Part of a small language model's weights.
Size: 12 layers, width 192, 3 heads of 64, MLP 512 SwiGLU, vocabulary 8192, 8.46M parameters.
MLP neurons of a small language model. Each row is named by its layer, matrix (gate and up: input weights) and neuron, and shows model dimensions 0-63. Each number is 128 + 32 x the weight over its row's rms, rounded and kept within 0 to 255. A neuron's up and down rows have the sign that makes its largest values positive.
After each neuron's rows, "fires after" lists the tokens most often just before its 100 highest values on Wikipedia text that the model never trained on.

L5.gate127 [156 100 154 199 127 117 116 141 144 169  86 106 105 135 102 164 146 141 181 155  89 109 155 137 168 104 137 111 190  94 187 180 123 181  55  93 132 157 133 155  85  95 135 109 184  89 110  98 125  80  95  67 133  96 148 116 173 192 187 147 116 130  98 112]
L5.up127 [124 137  95 145 126 122 150 114 114 127 109  96 141 147 120 153 172 155 113  93 116 138 195 130  77 176 106 107 109 136 131  97 138 106 124 149  91  97 138 114 128 121 104 165 101  75 124  78 133 102 149  82 166  94 131 159 115 113 148 204  91 138  94 112]
fires after: "|", "\n"

L2.gate483 [156 159 106 134 111 125 162 204 130 142  63 171 138 120 125 121 173 118 116 101  70 174 117 159 137 132 110 116  82 103 139 152  86 106 133 155 130 165 138  38 165 130  61 115 108 118 109 138  93 167 132 153  99 168 204  88 134 131 188 141 132 132 190 116]
L2.up483 [144 100 160 152  81  89 124 151 168  68  89 152  89 145 220 127 146 131 174 137 113 120 176 144 155 157 168 121 111 129 181 127 175  75 178  79 107 147  95 150 127  93 126 136 167 152 117 122 143 151 193 157 140 125  98 102 103 114 223 182  67 139  93 113]
fires after: "-", "|", " •", " (", "view"

L6.gate237 [132 157 161 123 173 161 156  97 200 150 116 109 127 152 165 130 141 130 169 105 123  78 101  71 118 136 114  70 139 100 148 127 117 135 114 133 104  92 110 183 135 126 125  61  85 192 143 102 156 187 125 137  87 151 122 114 142 152 154  90 152 111 119 161]
L6.up237 [157 190 104 122  84 141  13 124  93  92 148 122 201 115 175 118 120 136 121 119  96 169 202 101  82 184 109  83 165 149  95 170 116 162 133 116 172 121 140 148  80 150 174 135 128 105 144 159 125 181 157  98 143  91  99 144  92 148  49  71  85 147 148 116]
fires after: "-", "–", " (", "=", "°", " -"

L9.gate265 [135 136 128  95 102 140 102 115 192  95  95  99 105 112  90 158 139 169 140  78 149 140 163  86 139 120 152 179 129 160 121 146  84 110 109 110 118 102  96  63 126 116 130 161 161 155 135 134 153 105 123 102 112 151 157 138 125  85 105 126 161 105 155 141]
L9.up265 [169 143 147 116 117  96 117 152 144  76  90 126 138  41 112  83 137 116 160 155 156  98 180 122 178 104 140 122 136 116  75 151 111 169 153 137  87  97 215 158 120 159 140 113 103 160  97 120 170  71 205 200 106 113  69 164 168  93 161 198 113 146 100 152]
fires after: ",", " $", " |", ":", "A"

L9.gate151 [135 101 123 157 114 137 122 112 116 152 128 167  80 114 148 103 163 123  96 116 112 128 175 164 137 108 134 114 140  65 133 139 120 122 126  94 132 140  76 128  90 127 123 144 119 113 100  83 105 137 148 104  95  70 157 128 146 111 151 101 146 157 134 101]
L9.up151 [138 127 107 130  34 148 157 118 104 172  80 168  85 166 140 169 166 164 115  61 154 173 158 127 194 170  87 132 158 109 122 117 151 126 133 157 159 138 109  65  58 121 121 149  93  67 137  94 135 115 157 128  98 101 147 139 126 139 130 144 188 155 126 122]
fires after: " |", ";", ".", "|", "/"

L5.gate445 [156 107 131 164 114 129 131  79 147 114 131  95 125 141 152 208 178 114  92 152 109 150 154 173 151 200 127 136 108 148 143 146  87 114 161 109 147 112  55  91 176 185 160  83 138  95  77  94 146 141 151 170 143 145 145 114 108 156 169 119 101 125  87 144]
L5.up445 [149 179 103 175 141 160  87  94 186  78 113 143  74 130  79 109 150 157 120  94 121 119 161 145 150 119 142 134 164 196 176 125 152 180 165 109 128  85 148 214 129 156 122 164  99  75 118 128  90 148 125 130 130 105 144 177 127 127 142  99 111 155  82  56]
fires after: "|", "-"

L4.gate148 [ 66 108 117  74 136 109 150  95  97  85 140 165 122  97 122  92  95 115 169 144 148 202  87  96 125  69 151 166 132 122  92  98 152 126 165 127 108  92 173 133 143 190 132 119 114 221  47 120 159 129  72 116 130 120  98 100 161 137 110 101 102 167 134 124]
L4.up148 [107 158 124 120 128  62 226 164 118 171 115 154 139 132  80  52 121 128  63  98 106 113 132  84 146 121 176 125  98 143  75 137 130 102 108 157 179 125 130 142 164 145 112  78 101 110 120 169 128 110 139 106  84  62  90 137 161 105 162 114  85 182 122 145]
fires after: ",", " $", " (", ":", "=", " \""

L2.gate50 [144 124 139  59 131 135 139 217 143 136 115 143  85 121 125 149  90 110 124  78 137 174 171 113  83 102 140 148 118 127 166 109 103 111 181 114 127 177 141 159 152 146  92  82 162  87  97 129 132 182  73 176 146 155 121 150 114 127 180 181  68 173 101 142]
L2.up50 [164 155 153  98 171 134  68 126 126 108  99 126 133 139  92 116 121 135 145 102 223 142 126 153 144 127 106 156 114 180  96 115  79 147 112 110 154 159 119 187 107 147 151 101 136 142 138 181 120 176 125 129 103 114 142  87 133  55 127 179  74 156 109 145]
fires after: ".", "–", " |", ":", " High"

L5.gate361 [131 152  88  91 154  76 124 112 151 140 187  72 125 146  93  78 175 135 102 129 111 159 165 105 178 168  97 124 144 157 170  81 145 127 189 149 102  94 184  83 103 158 135 149 169 126 156  64 111 113 154 136 114 193 165 106 136  83 145 126 171  97 119 138]
L5.up361 [138 147  69 120 119 114 205 154 165 118 111 128 122 150 131 118 101  92 104 121 112 103 129 128 207 125 125 113 127 170  89 104 147  81 122 157 125 131 108 152 142 106 144 129 117 135 167 126 113 176  87 152 102 129 172 100 124 111 113 138 142 131 196 118]
fires after: "|", ";", " |", "-", "\n"

L9.gate378 [110 101 138 112  89 165  93 120 147 110 131 201 135 127 169 138 135 154 139  98  96 127  78 115 138  99 188 112 141 121 185 138 167 159  91 120  67 165 103  94 105 114 126 131 138 139 146 141  78 186 112 142  22 101  91 128 113 138 126 118 174  70 113 130]
L9.up378 [138 207 126 120 146 184 186 104 150 131 184 180 115 138 109  45 117 122 164 121 108 119 131 111 168 166 121 161 113  81 133 144 156 164 148 111  53 147 104  97 115 167 108 117  44 108 132  98 109 141 126 149 104 104  95 128 134  53 111 209 124 114  88 120]
fires after: " |", " (", " ±", "."

L9.gate221 [ 99 147 187 110 125  93 131 178 137 139 123 114 134 185 138  74 128 131  89 146 152 121  84 102  80 138 194 172 123  95 100 130 158 146 178  97 156 154  82 145 120 199 154  85 138  54 132 109 140 189  81 122 144 112 110 146 118 171 120 121 167 130 144  99]
L9.up221 [100 136 166 146 114 129 104 152 173 143 128 185 136 164 138 128 143  93 170 120  72 103 169 104 131 160 215 116 144 118 138 168  91 121 120 143  69 150 130 166 148 167 115 116  99 127 119 165 103  95 108 136 123 141 112  52  72 103 140 139 143 140  97  79]
fires after: " |", " (", ":"

L2.gate379 [192 165 102 137 142 115 117 114 145  93 175  94 100  83 165 118 110 113 175  90 192 100 143  77 160 181  84 123  79 153 118 139 108 131 153 134 114 162 124 114 132 130 153 189 147 130 116 123 151  94 143 112 162 166 114 125  82  65 120 145 124 123 175 114]
L2.up379 [113  97  97 165  45 143 114 142  96 111  91  65 121  66 143 125 108 101 128 107 143  90 154 128 188 126 155 164 116 137  84  99 211 127 136 159 113 180 104 114 152 110 167  98 127 142 130  98 165 168 135 141 165 135 122 119 130 117 119 194 137  70  90 154]
fires after: " |", ";", "{", " of", "pha"

L2.gate41 [133 167 118 171  97 153 133 136 125 142  90  74 109 125  92 108 185 102 106 171 121 119 121 146 151 107 133 114 142 101 149 106  98 115  76 111 164 159 101 157 115  97 171  93 123 130 110 102  85  92 111  91 153  86 108 131 110 132 155  94 135 126 134 108]
L2.up41 [101 143 160 142 141  92 139  90 131 136 160 107 167 138 119 231 164 174 154 118 133 165 120 127 155 124 133 104 134 186 169 137 107 129 181 113 223 162 104 167  82 137 141 139 186 153 113 131 142 130 165 116 152 100 152 115 167 162 117 100 112 171 102 153]
fires after: "-", "|", " /", "37", "lit"

L5.gate300 [126 201 148 149 148 132  56 187 169 141 141 137 176 107  85 100  94 100 159 105 108 169  75 134 111 121 108 145 163 173 151 102  92  97 106  99 112 145  73  59 106 158 134 111 155 156  86 126 143 135 143 154 104 104 157 126 195 128 113 126 144 131 158 143]
L5.up300 [161 125 109 100 120 125  97 132 217 122 115 153 114 156 110 140 162 114 156 140 159  96 139 127 152 110  78 136 138 162 169 125 115  88 105 171  84  89 197 112 124 108 144 124  96  80 139 155 149 132 219 123  99 148 114  81 173 138 102 122 165 186 151 131]
fires after: ",", " October", " March", " August", ":", " December"

L5.gate137 [185 164 134  59 126 111  99 146 156 104 191 148  47 141 145 111 127  87 157 105 160 114  72 118  98 164 160 110 100 149 171 134 147 111 139  86 149 143 139 127 128 145  95  97 161 121 130 116 150 123 101  63 187 164 125 138  73 155 126 118 163 101  92 123]
L5.up137 [112 122 104 131 110 143 109 157  54 148 125 119 127 135 108 146 132 164 129 126  91  60 154 141 115 138 120 169  98 147 183 101 137 154  75 114  62 105 187  79 123 140 140 100 125 120 141 124 122 141 149 139 172 127 105  85 136 152 121  89 154 121 189 160]
fires after: "In", " In", " By", " in", ",", " November"

L9.gate157 [122 150 146 164  68 122 199 153 149 126  92 120  84  71 178 131 173 163 141 129 118 131  51 126 146 109 187 124  93 135 104 148 162  79  92 122 191  95 125 127 107 101 145 111 106 129 140 116 133 152 143 151 150 151 110  64 142 147 152  84 160 147 125 131]
L9.up157 [160 124 110 144 124 158 170 127 100  95 128 136 119 184 130  84 144  97 121 167 165 154  98 100 183  89  80  96  96  44 148 191 158  99  63 215 118 116  94 173 120 133  82  94 117 132 147 108 137 157 122 105 146 115 122  60 150 113 104 172 104 115 198 136]
fires after: "\n", " |", " acc", " (", "|", "  "

L6.gate220 [114 128 115 104  63 153 100 138 129 145 110 176 127  82 126 169 160 100 141 126 173 137  81 163 112 129 137 118 134 154 125 161 118 129 212 145 145 128 166 132 123 170 120 112 116 102 101 152 108  97 149 184 136 136 204 147  78 106 162 164  84 119 150 156]
L6.up220 [137  91 105 146 154 153 157 139 129 101 143 149  84 139  92 180 144 142 107 155 132 120 132 174 126 104 142 175  81 136  96 145 131 115 136  89 119 144 105 201 161  96 111 124  92 140 160 113 103 137 171 128 132  88  51 163 157  99 125 131  59 141 157 111]
fires after: " |", "|", "km", "sq", "-"

L5.gate476 [103 137 109 139 115 139 159  96  89 108 177 115 172 128 131 113 125 116  92 167 121 140 149 121  97 146 155 109 146 121 161  89 202 164 146 133  76 130 156 163 119 110  85  91 126 205 118  94 178 123  60 106 139  96 124  90 126 119 129  89  61 164 174 133]
L5.up476 [158 108 123 160  87 153  45 116 143 145 103 129 150  81 109 156  80 118 171  90 152  54 123 121  85  61 142 143 202 134 128 108  69 119 151 112  98 129 102 136 130 142 143 110  85 163 122 115 121  78 140 215 120  94 155 109 166 164 153 128  96 145 124 169]
fires after: " in", "In", " In", " (", ","

L9.gate74 [154 121 130 130 127 111 158 126 105 193 163 138 125 177 154 109 106 137 136  89 126 120 151  88 107  46 203 115 139 118 175 103  79 118 127 177 168 161 102 133 112 193 170  90 170  88 119 171 119 120 116  81  95 123  92 164 143 134 155 115 167 139 105 163]
L9.up74 [126 169 115  94 206 142 119 131 152 167 101 128 151 122  89 136 148 115 126  95 102 118 126 130 111  68 123 102 115 184 131  69 136 107  64 111 114 133 145 102 116 183 122 147  90  88 138 126 165 113 116 122  91 122 128 162 132 130 155 192 157 114 108  97]
fires after: "=", "–", "|", " =", " round"

L2.gate415 [164 133 162 142 104 105 103 149 127 117 126 139  44 146 102 135 171  80 133 140 100 142 124 127  55  98 153 146 100 104 135  70 181  97 105 120 111  57 125 130 140 174  82 113 126 125 129 123 121 156 160 153 123  99 110 165 189 206 121 126 205  70  82 102]
L2.up415 [157 125 117 182 103  64 148 152 178  53 123 135 128  95 156 118 171 146  57 128 100 103 125 147  85 143 121  93 104  98 104 147 117 124 153 116 157 140 121 168 177 163  62 141 205 139 109 124  92 101 180 130 115 135 108 142 139 176 184 173 149 100 181 111]
fires after: "|", " |", ",", ":", " •", "E"

L4.gate233 [146 153 125 112 111 146  87 125 136 185 114 119 103 133 157 143 129 130 118 117 146 118 121  88 108  82 110 125 140 124 196 136  75  87 103  85 108 124 132 148  10  92  66  78 145 184 118 116 147 114 192 167 136 117 130 137 173 110  83 138 176 160 109  96]
L4.up233 [125 165 128 116  72 155 158 115 148 141 107 114 153 190 171 104 119 113 148 132 110 130 178 145 125 124 106  95 139 122 193 202 140 107 132 129 139 134 111 126 122 117 122 100 133 140 116 118 130  93 165  76 159 173 173  98  97 150 116  75 140 133 167 160]
fires after: ",", " August", " September", " July", " November"